config = dict(
    num_attention_heads=6,
    vocab_size=8192,
    attn_scale=0.0884,
    init_std_down=0.0,
    warmup_steps=40,
    decay_fraction=1.0,
    decay_shape='linear',
    batch_tokens=131072,
)
MLP neurons of a small language model. Each row is named by its layer, matrix (gate and up: input weights) and neuron, and shows model dimensions 304-367. Each number is 50 + 12 x the weight over its row's rms, rounded and kept within 0 to 99. A neuron's up and down rows have the sign that makes its largest values positive.
A block is one neuron, or neurons of one layer that tend to fire together. After each block is what it responds to, as a language model described it from the Wikipedia text at the highest values.

L2.gate1018:52 52 60 41 62 55 65 48 53 56 34 58 41 38 31 54 43 44 33 40 55 49 48 51 35 81 38 35 89 25 73 50 44 61 40 57 63 29 62 52 61 20 46 43 52 49 49 46 65 48 52 46 74 50 69 30 47 55 61 51 34 40 47 56
L2.up1018:39 59 72 40 26 45 31 43 56 61 43 54 61 58 43 51 51 56 33 50 42 58 40 53 45 51 38 42 59 50 60 55 59 29 57 61 52 35 44 36 39 57 29 38 42 54 52 61 61 46 71 47 62 54 59 69 69 62 52 39 38 63 41 49
Responds to: The space token after a pipe, colon or comma in wiki tables and infoboxes, just before a value such as a year, count or rank (| 1930, Total: 450).

L6.gate2:55 68 62 71 50 62 70 52 72 54 46 51 60 37 51 59 72 52 44 52 22 60 53 49 44 75 47 42 60 52 43 79 47 37 38 41 58 46 51 35 48 46 62 52 41 52 65 54 50 41 34 55 62 37 59 61 31 42 56 42 39 51 63 50
L6.up2:45 45 60 71 61 61 59 38 61 42 51 45 40 53 51 56 46 40 44 58 40 50 38 51 71 77 34 32 39 47 50 55 62 58 62 40 47 34 49 54 35 31 32 21 52 39 35 60 43 42 62 54 62 50 47 71 57 47 38 77 51 40 58 19
L6.gate173:49 59 72 65 57 71 35 71 61 77 54 45 48 43 48 64 15 72 51 29 60 47 56 71 15 68 45 64 57 28 38 29 42 72 49 35 57 38 40 60 48 71 58 46 44 60 85 32 43 40 32 33 18 39 55 48 52 50 46 63 62 78 57 57
L6.up173:53 46 51 39 53 84 40 48 54 56 38 52 25 70 49 45 36 57 44 30 57 45 39 48 48 70 19 43 44 62 38 47 50 40 49 49 55 61 24 72 56 40 40 55 61 60 52 49 45 60 50 38 73 31 64 66 53 34 42 46 48 67 50 32
L6.gate514:53 43 62 59 35 51 59 47 36 49 68 14 45 36 52 58 47 56 54 50 35 32 43 67 55 37 48 57 43 45 56 45 41 30 47 51 47 75 40 51 44 35 56 33 69 79 54 39 49 44 60 68 80 63 53 64 53 39 51 51 54 51 42 82
L6.up514:52 45 50 53 47 67 36 78 51 50 69 40 29 66 49 51 60 35 29 35 59 62 44 57 44 42 44 67 52 29 45 41 59 52 67 38 49 57 38 77 59 69 50 31 52 42 49 40 31 57 57 53 68 63 40 58 47 42 58 42 47 50 54 64
L6.gate739:47 61 47 28 53 50 51 54 50 36 71 61 42 46 50 48 49 37 51 56 30 66 57 58 59 40 39 66 25 43 75 44 33 68 48 49 47 37 57 44 56 20 56 39 59 47 49 49 36 53 52 40 50 39 36 29 55 63 68 56 60 50 36 54
L6.up739:38 55 47 19 50 29 46 40 42 57 44 52 40 55 63 59 49 48 36 44 55 58 58 46 58 52 39 52 51 52 43 62 68 44 32 47 50 44 45 30 35 35 69 67 58 51 48 43 60 57 51 61 45 47 75 50 58 27 36 69 60 41 61 54
L6.gate835:66 30 59 65 49 30 41 56 39 43 51 56 41 34 65 62 52 38 44 58 45 42 54 60 42 53 64 60 48 38 85 51 44 39 52 57 48 50 51 50 42 61 49 51 59 59 43 36 52 46 61 63 58 47 51 67 62 54 45 43 57 46 54 37
L6.up835:45 48 41 62 34 66 73 66 47 63 48 49 50 60 61 69 45 47 44 41 38 29 60 38 58 32 47 55 52 42 47 46 43 41 31 67 48 47 48 57 28 75 57 51 53 53 53 56 54 26 70 38 43 73 22 43 41 40 44 47 50 65 39 40
L6.gate1005:62 26 55 45 71 41 56 67 52 52 49 63 40 53 44 63 49 37 51 64 36 43 36 42 50 44 43 55 59 35 27 59 50 51 69 50 39 56 61 49 53 45 62 51 62 50 40 60 64 51 42 72 42 58 41 54 47 53 58 60 45 44 46 47
L6.up1005:60 40 34 67 32 55 36 37 35 31 44 32 35 50 49 59 47 36 49 35 56 30 47 52 65 81 50 43 50 38 47 37 44 57 42 46 64 34 45 42 48 47 58 70 37 31 65 58 53 45 45 68 48 52 58 74 34 55 55 46 55 65 76 43
L6.gate1083:49 61 43 60 63 55 67 49 51 51 48 57 52 37 39 38 41 43 64 48 64 65 51 35 76 58 57 42 42 33 57 65 54 65 51 32 53 65 48 64 27 48 61 48 46 76 53 52 25 54 48 19 25 67 47 45 53 59 55 62 53 44 13 55
L6.up1083:42 57 49 40 63 61 33 57 55 54 67 67 70 52 52 45 34 76 73 50 51 58 38 68 45 47 27 34 53 54 50 58 54 49 73 47 53 36 35 56 50 24 32 54 52 54 83 40 50 49 57 58 51 34 76 56 34 46 35 54 45 49 50 40
L6.gate1222:55 37 40 61 45 50 60 51 55 46 43 44 70 41 43 61 38 56 41 50 50 35 61 53 38 38 45 46 64 46 43 53 58 31 57 59 33 52 59 62 52 63 33 56 45 44 37 33 57 34 47 53 70 49 50 36 45 57 65 57 47 19 58 51
L6.up1222:46 39 28 66 52 65 51 44 69 25 50 48 57 30 43 55 54 58 47 42 40 55 57 31 48 72 54 53 48 73 36 69 62 58 58 43 34 59 45 41 32 42 48 79 40 54 54 57 61 49 56 43 37 47 65 38 57 62 66 48 28 29 60 31
L6.gate1312:38 20 49 35 69 30 46 11 47 47 36 71 48 36 45 71 36 56 62 43 66 27 58 44 49 35 27 38 44 49 69 59 67 64 48 45 59 50 51 38 43 62 54 62 48 62 60 49 51 39 65 75 49 61 61 38 77 48 47 56 40 19 61 45
L6.up1312:48 53 57 55 44 61 65 35 47 71 43 60 75 34 36 54 41 62 49 42 66 45 40 64 58 56 57 49 52 41 37 56 50 44 53 37 51 51 62 44 38 61 50 20 45 46 47 35 33 56 54 46 50 42 54 29 52 55 53 35 53 37 32 34
L6.gate1316:66 52 87 48 70 43 53 80 54 45 40 71 53 44 41 47 40 64 45 45 66 22 53 66 34 70 59 47 38 48 51 20 36 55 56 48 58 67 49 49 41 60 46 62 20 57 48 44 47 42 54 34 42 54 56 45 57 43 55 44 55 58 51 33
L6.up1316:70 38 61 60 54 66 68 43 40 38 52 57 60 11 71 25 81 43 50 63 51 56 42 62 47 27 39 69 38 62 52 61 47 36 45 40 65 46 57 50 57 37 46 51 22 33 28 27 39 56 63 71 61 45 71 47 37 58 41 34 44 69 60 49
L6.gate1741:50 85 55 37 46 56 35 46 67 43 53 45 35 56 52 67 43 37 40 49 41 56 42 40 61 68 50 74 48 24 47 65 58 75 44 52 73 60 46 41 72 30 55 66 49 39 63 45 51 64 60 45 69 30 45 39 43 38 52 34 30 50 72 51
L6.up1741:73 73 59 51 37 38 41 49 48 35 26 51 52 51 35 52 55 56 51 33 63 36 30 41 51 81 49 41 45 45 58 60 44 61 60 52 51 61 33 32 42 57 43 39 34 55 52 51 30 54 35 64 65 48 65 50 59 49 61 63 44 60 55 46
L6.gate1831:43 43 57 54 52 48 79 43 50 67 66 50 36 28 32 54 30 41 32 42 52 34 51 41 52 50 59 51 50 59 47 54 67 78 39 69 56 33 42 49 43 60 61 54 64 46 57 47 40 52 36 50 59 54 67 61 35 45 49 42 39 43 35 61
L6.up1831:73 38 44 62 55 39 74 53 63 65 34 27 47 43 51 53 40 39 32 51 61 57 73 43 50 59 34 46 56 55 49 57 40 62 54 43 26 53 64 44 38 51 56 42 65 37 27 19 50 56 45 57 55 62 65 30 65 50 50 25 47 43 29 66
L6.gate1950:59 45 21 57 67 38 63 60 53 58 54 34 44 76 36 41 46 53 28 50 45 60 75 45 47 56 57 66 57 46 46 38 62 44 65 66 48 52 54 41 59 38 48 44 61 47 50 54 39 73 52 35 44 44 39 45 51 44 67 54 53 50 48 50
L6.up1950:47 46 68 53 47 45 43 72 46 28 45 65 43 37 74 38 62 41 68 48 54 53 61 47 55 45 59 68 48 51 61 46 29 49 65 40 42 38 65 60 53 38 55 55 53 51 65 45 66 65 58 39 37 33 55 47 42 47 52 62 50 75 59 67
L6.gate2067:33 52 41 36 68 52 58 38 67 46 43 40 54 40 64 61 57 56 72 40 49 59 61 52 36 49 45 58 60 76 49 62 50 57 40 46 40 41 77 38 59 57 48 51 28 54 46 38 41 61 50 40 38 38 62 36 72 35 60 42 54 52 44 56
L6.up2067:55 44 50 38 63 72 16 56 77 55 38 48 55 41 31 44 52 45 47 61 48 55 54 49 43 52 50 62 47 34 64 36 59 54 36 37 30 48 50 49 48 56 54 66 52 71 62 37 30 47 48 51 51 48 69 46 58 49 60 49 44 49 49 43
L6.gate2482:53 62 73 53 71 55 43 56 46 43 51 31 51 38 46 53 66 51 59 46 37 81 43 21 41 58 47 59 52 46 56 47 47 47 52 52 34 48 55 51 51 62 55 27 59 34 49 53 57 56 58 63 52 57 24 61 76 51 42 48 64 41 48 63
L6.up2482:63 34 60 65 59 61 67 63 41 38 71 35 59 69 41 56 46 33 58 57 51 50 60 61 47 65 61 59 56 55 63 36 53 67 68 48 43 55 63 62 64 54 49 59 48 39 74 89 48 61 39 52 82 39 52 48 66 48 51 47 77 51 67 57
L6.gate2755:53 62 43 42 75 37 60 62 67 45 51 47 53 51 47 48 40 51 50 54 60 41 52 35 62 46 31 52 61 45 31 60 56 62 46 34 44 61 63 58 62 47 50 54 49 49 31 51 58 47 56 51 42 36 40 53 47 47 58 47 51 54 52 86
L6.up2755:54 55 41 47 65 52 67 83 41 44 67 54 55 42 73 52 52 56 48 37 35 61 64 36 59 65 16 42 51 57 61 35 54 37 46 48 36 49 56 51 69 58 41 49 45 40 39 62 58 43 71 51 45 49 51 65 54 55 67 51 35 60 41 45
Responds to: Second word piece right after a lone initial letter, mostly D or T, in names and rarer words: D-ow-d, D-im-an, D-ort-mund, d-im-ension.

L3.gate1120:44 49 42 55 33 70 43 45 46 40 54 54 42 39 33 68 37 60 60 57 50 54 55 39 40 41 64 57 50 27 64 51 51 42 62 42 42 39 60 70 62 31 48 49 51 40 59 52 52 39 55 52 68 53 53 41 49 40 60 38 33 39 43 56
L3.up1120:53 35 56 40 53 47 64 49 53 44 44 57 47 57 38 56 51 44 77 48 50 58 57 41 66 44 81 59 48 52 68 51 52 50 58 84 26 58 34 57 65 42 65 64 19 53 52 40 61 44 55 60 61 79 42 40 69 21 45 34 62 68 48 47
L3.gate1357:57 60 54 58 62 29 44 45 58 51 61 54 64 69 60 62 39 34 44 42 54 50 44 79 51 44 55 69 51 45 59 56 61 32 54 58 47 63 52 39 57 49 84 56 55 37 58 57 71 47 41 56 72 58 57 50 44 53 47 48 44 44 38 37
L3.up1357:65 77 61 92 53 48 51 72 42 58 39 40 42 53 42 49 61 43 45 48 44 59 44 60 62 55 55 29 44 61 75 57 57 38 33 42 51 49 64 59 48 26 64 47 50 26 60 35 52 54 69 41 45 43 53 49 53 29 40 47 43 35 68 38
L3.gate2290:33 58 57 52 42 59 59 42 63 40 49 56 51 66 49 45 32 38 51 40 30 61 49 61 48 52 48 54 44 50 55 31 22 43 44 61 37 45 44 54 62 40 51 67 48 41 50 34 80 57 39 44 56 48 35 59 51 57 48 38 64 54 78 63
L3.up2290:57 55 65 54 50 62 60 59 72 44 65 57 41 45 60 41 56 45 30 45 56 60 37 63 42 55 42 40 44 65 39 47 54 34 65 73 45 63 44 37 57 44 66 58 33 53 40 46 44 33 51 61 68 61 71 51 56 52 52 52 68 41 70 36
L3.gate2543:14 61 46 36 52 50 50 53 67 48 58 52 34 41 43 67 46 55 34 49 57 35 42 38 60 48 63 44 48 40 58 42 52 39 40 61 61 45 66 22 35 80 58 41 43 31 40 50 17 55 32 51 61 41 57 47 58 57 30 52 51 21 54 22
L3.up2543:63 34 56 58 47 48 40 51 58 66 30 54 34 33 38 55 74 37 46 36 38 65 40 43 57 50 49 60 38 45 59 44 49 57 26 46 61 51 48 50 47 35 50 44 27 58 39 42 55 45 33 65 50 47 59 62 47 37 43 54 45 59 48 48
Responds to: Word-internal pieces, mostly "ul" after a short start such as Abd, D or sim (Abdul, Duluth, simulcasting), plus other mid-word pieces like "ou", "anner", "ens".

L2.gate2628:45 45 43 50 84 54 64 69 52 53 39 33 36 53 52 82 59 53 51 63 41 48 44 56 50 64 52 49 53 41 44 71 43 64 48 56 57 66 27 46 38 63 58 63 48 34 51 50 56 34 46 37 34 40 64 62 61 38 36 58 30 48 45 66
L2.up2628:47 50 48 50 69 50 58 67 72 71 41 47 29 45 38 63 50 48 57 62 43 54 50 51 45 67 61 54 51 31 70 61 62 64 42 75 69 63 21 54 47 47 64 66 41 39 49 39 54 30 65 53 45 47 57 50 65 33 51 51 21 62 52 58
Responds to: Short vowel-plus-consonant pieces (em, um, ac, iz, ab) inside longer words, mostly foreign names in sports tables and lists, e.g. Kemerovo, Zemun, Maurizio.

L3.gate468:60 43 60 53 37 52 47 56 25 48 37 63 54 53 51 40 44 73 32 49 45 48 75 43 44 50 33 49 59 32 77 52 50 58 56 36 44 61 56 50 44 53 64 57 47 58 40 38 47 43 67 45 38 70 53 52 42 50 32 57 47 59 53 63
L3.up468:49 50 67 44 44 48 58 32 47 21 53 36 47 56 34 49 44 47 78 50 27 69 52 45 55 50 48 45 41 58 51 38 68 44 51 50 41 57 47 77 48 58 48 53 39 56 59 50 49 40 46 41 51 53 38 61 40 62 50 66 48 54 47 57
L3.gate1886:53 51 61 68 59 28 55 46 50 59 57 54 58 50 45 60 47 52 52 49 54 55 48 53 27 64 46 39 68 38 61 57 63 55 51 71 61 49 54 57 37 38 32 31 58 41 63 44 37 45 40 39 52 40 39 40 42 40 68 56 44 48 68 49
L3.up1886:63 56 53 60 45 55 46 66 25 49 75 59 60 73 55 43 68 35 61 31 37 48 45 57 45 47 47 45 50 42 37 51 67 56 35 51 42 45 27 16 54 47 72 48 34 52 57 44 69 34 45 46 70 36 30 49 39 73 42 47 46 57 42 35
L3.gate2146:48 32 56 54 57 61 44 37 45 57 62 23 56 53 25 52 60 37 46 42 32 64 44 56 31 63 65 51 50 49 47 55 49 63 66 43 49 52 41 53 48 71 56 71 52 40 54 66 54 66 24 45 57 23 54 65 46 84 43 48 64 46 49 22
L3.up2146:31 54 48 55 64 70 21 41 75 37 56 38 26 40 28 65 42 35 57 66 61 73 17 34 40 78 52 60 52 44 50 56 45 50 41 65 65 43 39 66 39 46 50 58 55 64 59 62 32 63 33 50 62 16 60 52 42 61 74 55 56 52 31 48
L3.gate2240:55 33 37 64 62 37 45 46 49 56 67 47 61 47 49 76 51 57 55 49 59 27 46 58 43 43 54 58 37 38 58 63 62 50 63 61 47 51 46 51 61 48 68 47 58 30 47 49 41 50 55 65 55 41 43 36 44 69 68 47 47 49 46 74
L3.up2240:67 46 59 57 59 54 67 50 36 77 47 48 54 40 51 46 33 37 32 50 42 64 48 58 32 48 48 53 48 60 35 43 56 52 27 38 46 62 36 45 46 71 37 61 34 49 67 50 36 59 30 44 27 47 50 39 43 78 42 72 59 69 56 34
Responds to: Separators inside Wikipedia data tables: the colon in track lengths (2:01, 4:15), empty-cell pipes in election results, and commas in numbers.